Weights of a small GPT-style language model, trained from scratch on English Wikipedia.
Size: 15 layers, width 448, 10 heads of 64, MLP 1216 SwiGLU, vocabulary 2048.
Training: a variant of Adam for these matrices, 707M tokens, 10793 steps.
MLP neurons of a small language model. Each row is named by its layer, matrix (down: output weights) and neuron, and shows model dimensions 256-383. Each number is 128 + 24 x the weight over its row's rms, rounded and kept within 0 to 255. Numbers have three digits each. A neuron's up and down rows have the sign that makes its largest values positive.
After each neuron's rows, "fires before" lists the tokens most often just after its 100 highest values on Wikipedia text that the model never trained on.

L6.down590:145156146147084136112109083120101105122122095107127115122105149119162134159202139093110160122125141106155110149133117137112157089103123102109157104111150151123115110175146147065147130140191147133150154115144093077116137124141147132143099126134115134143137143145135118120116082170137135122121124129125149140133088144145120134118158154152119118193136103137141093141091114122112140137153
fires before: "va", "ce", "n", "son", "ze", "or"

L5.down1206:153132102082151121118140125106147113137136120100147100137136107161166126140155108167148140149137087120141121110111089124106133132101178099123111122139131138124144121133092146100133120123123127144144101141129124110144125167100109155138113134160084111108098131028103125149142136073136131154182115090153150137132156187151138118119140134115128160126119144121125151166120126089134110156130
fires before: "\n"

L8.down893:142119123094117107130085128179135143119103132203080131187126109116142125120142134128103122150140093115130103134125136143108096129159161124138116096122187109128155119021125086172115107158125082135123143167115134173136151125114134120127142115133133136093136140115139101119137166098092119109080155119162130109129113121144139070146105125102157135118142129122128119154126111107122129106143
fires before: " is", " was", " ", "'", "s"

L7.down930:147145159155104084128117114129132123135104133121122110123115133129115127134188125145093143118098121134100140119104139149150103087132144111148138159148122164099136141239141104116142122143133109117138131138140138134100131138129139123109119136109118148133138113147125144149085105082139127122065110116139135102116121107174116110164149136123082121000164141128118105105128105119125135124130
fires before: " ", "\n", " S", " 5"

L2.down431:161144128075150103102100128105160168122132158140148094129102117154086141117133169114111142142161158153144145157156169154126109123082155117138161112109140098163134073171125134151099111108123127149148130130150145159141110111108148162150134123113146104138119096127141094160104135167133126142159103136171139129147111161103115138129148119121150147096167161151131106144100114150121120103115
fires before: "\n", " ", " (", " (1"

L6.down251:122114151125171148097164142131117133149097148128133125145133137130115153138097137095099103149118126112150125163158155152126119128150113128075137146142121148121159102236126097108112138159164095156115141134126123120156133155125152117109109110163132158158067112158121128129127133116149090121124129108164101114121110118105141131171170098103171135038108131121175143088117110143123128129096
fires before: "\n", " "

L5.down1108:111131117115143125148147158138163129148125098158121129155198129169157125133153148137143111111144183128164086171134122154071110135126123120108103090139112126113139079130112125105168122117126119087125126176139126145104148168102158112097092149115146103085124091106138121099112104158146117083124152146140109135136131112152082126096164116139140134101129148164131167120141151121159112140136
fires before: "\n", ","

L10.down105:097165156131110131110127102130115129086086130155155096122135180159138110149141099145072182133129140115133137074110108105111128137176134111138130127121168128103137109144152156107116155156133151113105131139193092164112103075136152144107140122111136184081137141192160160155119138114096134120084150122079137126119105158111109080130113130114098132122124118169118128121146164148139125170140
fires before: "n", "g", "a"

L2.down759:131102155094133140119121132142124156113158139148118108117113131138129096161104178099127128125119152146157096125132158137136116109149147166118096109128154165115139149208106129143129130103136146091220141147147111139167103113112136127091136107075145138124148169042096146115155139170104131123124131103151148137151160146134144121153135137149144133085183143155123132109129132135108109114137
fires before: "\n", ",", "-", " |"

L2.down905:107146168098125108178133102121152148168149116170120107123189130135158160118203164125117110129119133130169105168147129123129118155138121114110109165168104115121106116126119100137117105123107145148134106123103188129149132145097131130141112165147131138130150106125082130108105140128135124120154117126088145109122141102084134154135191149130158132070138141057115129136147170141163120143144
fires before: "\n"

L7.down757:144111128143119155114140135144111157111117135097144131103135164141151124121155105146136137122108162135131132133095124109083121123100170126137152130152162148119126114077122119126130130134123142101123104114128101132133125145180108127133126120123164107123118145255164087091132112134105172118089125094142175101123134131147109137112138124128122113095129126113127122137101134099116142121120
fires before: "|", "-", "\n"

L7.down968:177163137118092155138104179096130085099108139155108133160174069116141143124165102103131142110137084118127118143103132157132155116118136104135156122142120122121100167066116140153131180169102113120118112162098103168166134144133151124154157115131187094078137109055115092125147108179096139137096179119132104114099113152126123098091124119116143155095132120145117121165155111103144076120144
fires before: " was", " is", "s", " "

L8.down421:121113152113129091130126118131181143141100101140136136148107101117120081128151126125114099141090136149128081112154137120143147125128125110121164134124144118082120125143145111152111101113135151161140183137147115104111112098116100097117117147139128131134138148128131106189155147149138082163155136123130123107086166111076130115156181117085121141078164103146160119116132118128111123062136
fires before: " |", ",", ";", " vote", " (", " "

L5.down299:136145168115127111161155116138130140184103093127136130120191146127149133126136128137144123099112099158125131182179125150142118132152130086133129115149107102118133098183114111150100115117145121147118123122101167128116162162072144140129120152137129093138135128113079127116095140117145105130174136099096129096110146112111119150141159137096117149002147135097122146134156147128125129124119
fires before: "\n"

L6.down724:112134198116166115128186147122113163163132116112138111111134120134106149125125126121136139109102141107166105143147143167122134109098173092130132112135065111137117155117124136130129094150117118157098112117085148175131113117102134120166172136109141127135084119074076131112094131153128119123177201139098130124059126126079111111130121135094139123039148142110105106101123110144153159118120
fires before: "\n", "s"

L2.down71:154078112171146063133173190096125182113100134143155086121131110150126104118151116132115135155141155121130149152149116131136140133181144111140142127089119065121066121156072116156130133107122146090084126157094132123138147116106123147143143139172119139094133133170116134163129129135092135136121109140081130093100113132163163131131183129117149118052154093102151107166153112119106110104100
fires before: "-", "\n", "|", " "

L6.down228:114168123105106148139126107097156119124112146149165108124177133115112169162138166145122128117136124114129150158149124133117089141092121140097131123172140119118145093211137105115107133139113131111142163126102161140107157127082143086105105127130150121146139110066095148126116160131120124113158141120093112096138142106099131158123148144164112139032140135084113129127156157163156134106139
fires before: "\n"

L8.down730:115122118134128192140105147117141107136159140174127112113144137128099077102135133130198109122150145091086140120171124145116112113130157145149125136128095130137144114104111107088140154114132171145116122137147140161103122139115116135094104145164113125163112106022084118132132098144138128109131098144150136121112121128099081146128139115150148118089129164150111174165147141150128104142126
fires before: " |", "\n", "\"", ",", ";", ")"

L6.down995:124124150122157143116133133123121158139111082154116109104158156135129158121123134151143149150128141132133153153139123159081137110137159148110154128170147140092110095090124115140108148076112160132087113152168137149099154121110145133117147121104108147127088118144095107150113157122176132097099123108141157110111145140126105143120159145129155155099126126148143157132123121153140148097122
fires before: "\n", "---|---|---|---|", "s", "-", "ed"

L2.down725:146096106132148141117139137104161124118116104098155111093117142108135105148187110145130161144134186148116132110128115113135117079163142152114153127135124110137098159082092162129097116123172103100110083098131104144136161156130120138155140120148053178174131124124106134125185144151141083154110136096138127130161111142139132097105102113156159120187140106137184104123191181096115159184118
fires before: "\n", " is", "-", " 19", " Year", " "

L5.down251:132120124118145137128132137124111126124121134111141129150115106136092129109124117121135129144110117147102105107143112123119117113112126088133115121125136115124145143103112149139151113125168125124160109119146114107115147144076148110155128116093128126141122133000169114139126107109131154107117157123132148109127103160134127118135103140120121120029140114128140112121100143122147149141124
fires before: "\n", " He", " The", " In", " It"

L2.down730:177139130131174149158163148123121101119099119132106122066160109121132098136108084146149118161111115155122106114117133156142116118116114108118136116123160098153093181135138155102131112121149127119179116165122124126135129132141126128160143142142175131144124143170109115104143135158126116142155102118096054164133107147165127144136140120103147157082143144146179113145187097121132122146088
fires before: ",", " |", ":", " the", "–20", "\n"

L2.down1204:118144172114123116147144099128139141179132127158129145127160145087160133125161166140103096124139099122134129175196132112150132155133138096108111150157090142123124123144101088131133132138142132132120089128120157137158140122086138127136095139124131124138132122115148125112134147125122101106138147146091163086111148136106109137152151145113136127055100108095099141119152143179165133152155
fires before: "\n"

L2.down376:137131123117138127122119113146146081103122057110122157132126128150125129112125139148122106092132075088123154078133126150113119101108113130097135152138092163160138146128148153133120108083135128142122133118139153114088130120118110116137065173135125127082142150046171113118117151098089201111149109162142130156166136189121117098147144146125109141185093136102164116122146107076144163130134
fires before: " |", "\n", ".", "|", "′", "–"

L2.down772:122113086121106095108162108103163137115142137159125174126131112120143147109085072092131136146099163125095164141113124100209116143107094112104113131142170153129162146120157101094142123141148130119118133142137134143136131142119109097113117112159113100155134120169129148145166122110159149139076097138155110085092144137118115130139143142170115106091138106121125096107136062069166124136132
fires before: "\n", "e", "it", " (", " "

L5.down756:090104150145114105113083163108104163158148131142113090104077136118150112144143097163123134168146107093106118157145112150138132126107099130125133133139095128128135128146100157116116133133149113133127166121155112120162109152108120147148145148138159141086096111179115119145121119158108128145132142104116110128129139154160137151149127135110137145086129126086177144093165107105097112097098
fires before: " |", "\n", ",", ";", "."

L10.down982:091150107140171135122156111084092095113121114117136082109108126113163121137179127146148102167122077150126164162130117149174127099090129135115109075111124115139099155209131138108138133085142095100138150168140147131099149141154187141129143123129126122107101133202113143113114120133108134154163155164135142120093156178106148148112155079144115145113090138161171104135138139163104136145142
fires before: " |", ":", "ed", ".", " of", "w"

L5.down663:142167125126125126106100097111136141102122121129142091119099139152116085107108122129137095127110080130127122123108113111143125112118111115120126148119103158122118135255155103121152143169141090129125136119111161117113136116118105110100100121140147138130118116069153110114112179123113162133130153118115130123137128138140140160130122143111104142040131129134133153137117128128129128149103
fires before: "-", "\n", " "

L2.down917:152139130112113120156170190136141124106113093115160195106074081141140183090075133117122183150115116129105128137061101123166143171109122153101156110121149129132161108096173127150133134126135101118171139105140116136132100125118136105096107109141116112115149139103110124136142139113151160161148138121146109084134132120157117138097134141114102138194115170155145085128156139144139114141136
fires before: ",", "s", ".", "d"

L2.down600:124123138108157158113135122171144150106111154099118108091105107141185140110093189146176123057174132090119165143170124143140098095146115146142132160117142123102143135098141105133138133099111136097131126148146122159131145122145141112153165137114117146111164164108109143121142125117157111111156162131088128147139136111126122132080150153155167140128128129104121131126134129154077113125117
fires before: ",", ".", "\n", " and"

L2.down976:154132145124098115134126143144126146098122103112138178156130143120140163129118132136133091122143082100113107129159128112183124129114140150093135140125123143120124152092124146134103142083121134120158113096154137095131153155092083143121131139118118124109154132064087131115188119097150102149153156106140069111149132141089109142097131147131137141213107143155119127127138179160111121124112
fires before: ",", "or", ".", "um", " the"

L5.down1135:159101146134096115118107113138132115180106108122143043113157161133134143179166124076141131141101146134117084115113085116142150117125110113156157136105112127142125122115162116138162159096114150142121161129149163129113137140131124150138094144135176120128133065179153122138118120141131117127119120113136097147097072154128124132141092106139174144085151116107129107134107141128121069157142
fires before: " |", ",", " of"

L7.down805:168101156120116105088099116102139092137106105110123144134154146123125152185125094125128141130147120151149119088140118142125126119109081092139149143098134104160121110146106121151092089172146148127137139183122121123135150151117138097122142103134092173115139129160097131136106127162120147135093138145144117144139080166144102124109121100118106140088109142121152115089151120152161179090142
fires before: "s", "a", "tic", "n", " (", ","

L2.down780:147123097132139112158115135149130124130114088129100129105118112119100135116125105126157121120169164113119159082057116136139128141117105139167145135110143161131127113144141169153085160133128161139137120126135110167175137155119142137170135134134136148179104107065105102167151150154120158125126146156139144138153107110202109117119125124155116132090118125159134082140137153117164117146140
fires before: "\n", " /", " (", " "

L7.down81:118125153149155135104145144133157148122095089151131153138149101154110153091102118157143124130087206160136127194126145175141121122116109169103141128130139125085122117194104121114110109103118109144130127152079137140132139106178086099147155130184113119163109123168113110133105150127148123181136116127137096154119141134110155165150120138128172153087139137074157098151085104131159085162128
fires before: "\n", " ", " |", " 2", " 4", " —"

L8.down573:130120109151115119143127136120120124084124119133125123177171117134116121150142146117150144141113103122128090144128121119135127091131140127133096065131127147113099101144133129180131144178074141156142109129104093123153131154126178110119121114084129103080144136109102140139101130106141147080138119094153124125099134112159105121131153131130131171137116084079100128150153112121159105079154
fires before: " was", " is", "al", "s", "le"

L8.down447:141110120104131147183126113113139070108101135100141133141115121156121145140133104135108115166080143105118143147093105129133110093100113121114120149108110128112110080195146152137131137155122112136146108096106111146106096129109127108115114138175138125145114148000163131102134121117135175131090082154118127141151154147165130123122094132142117140040190140107076124121139071156154116159120
fires before: " ", "\n", "in", " 19"

L7.down953:164130146132107145109120128115127138137109150117120111123128130095112116113146130144131155102118141163137102103185160161176109135176125140128158096150165147095070134204134076122143123118138159168164153105146120120147143164109110131123125134130137139143093147044130149109155119143112103171107123131139116107152147131119142095150185097166134132144145132112082114165157105123107110102154
fires before: " |", "\n", ")", " is", ":", ";"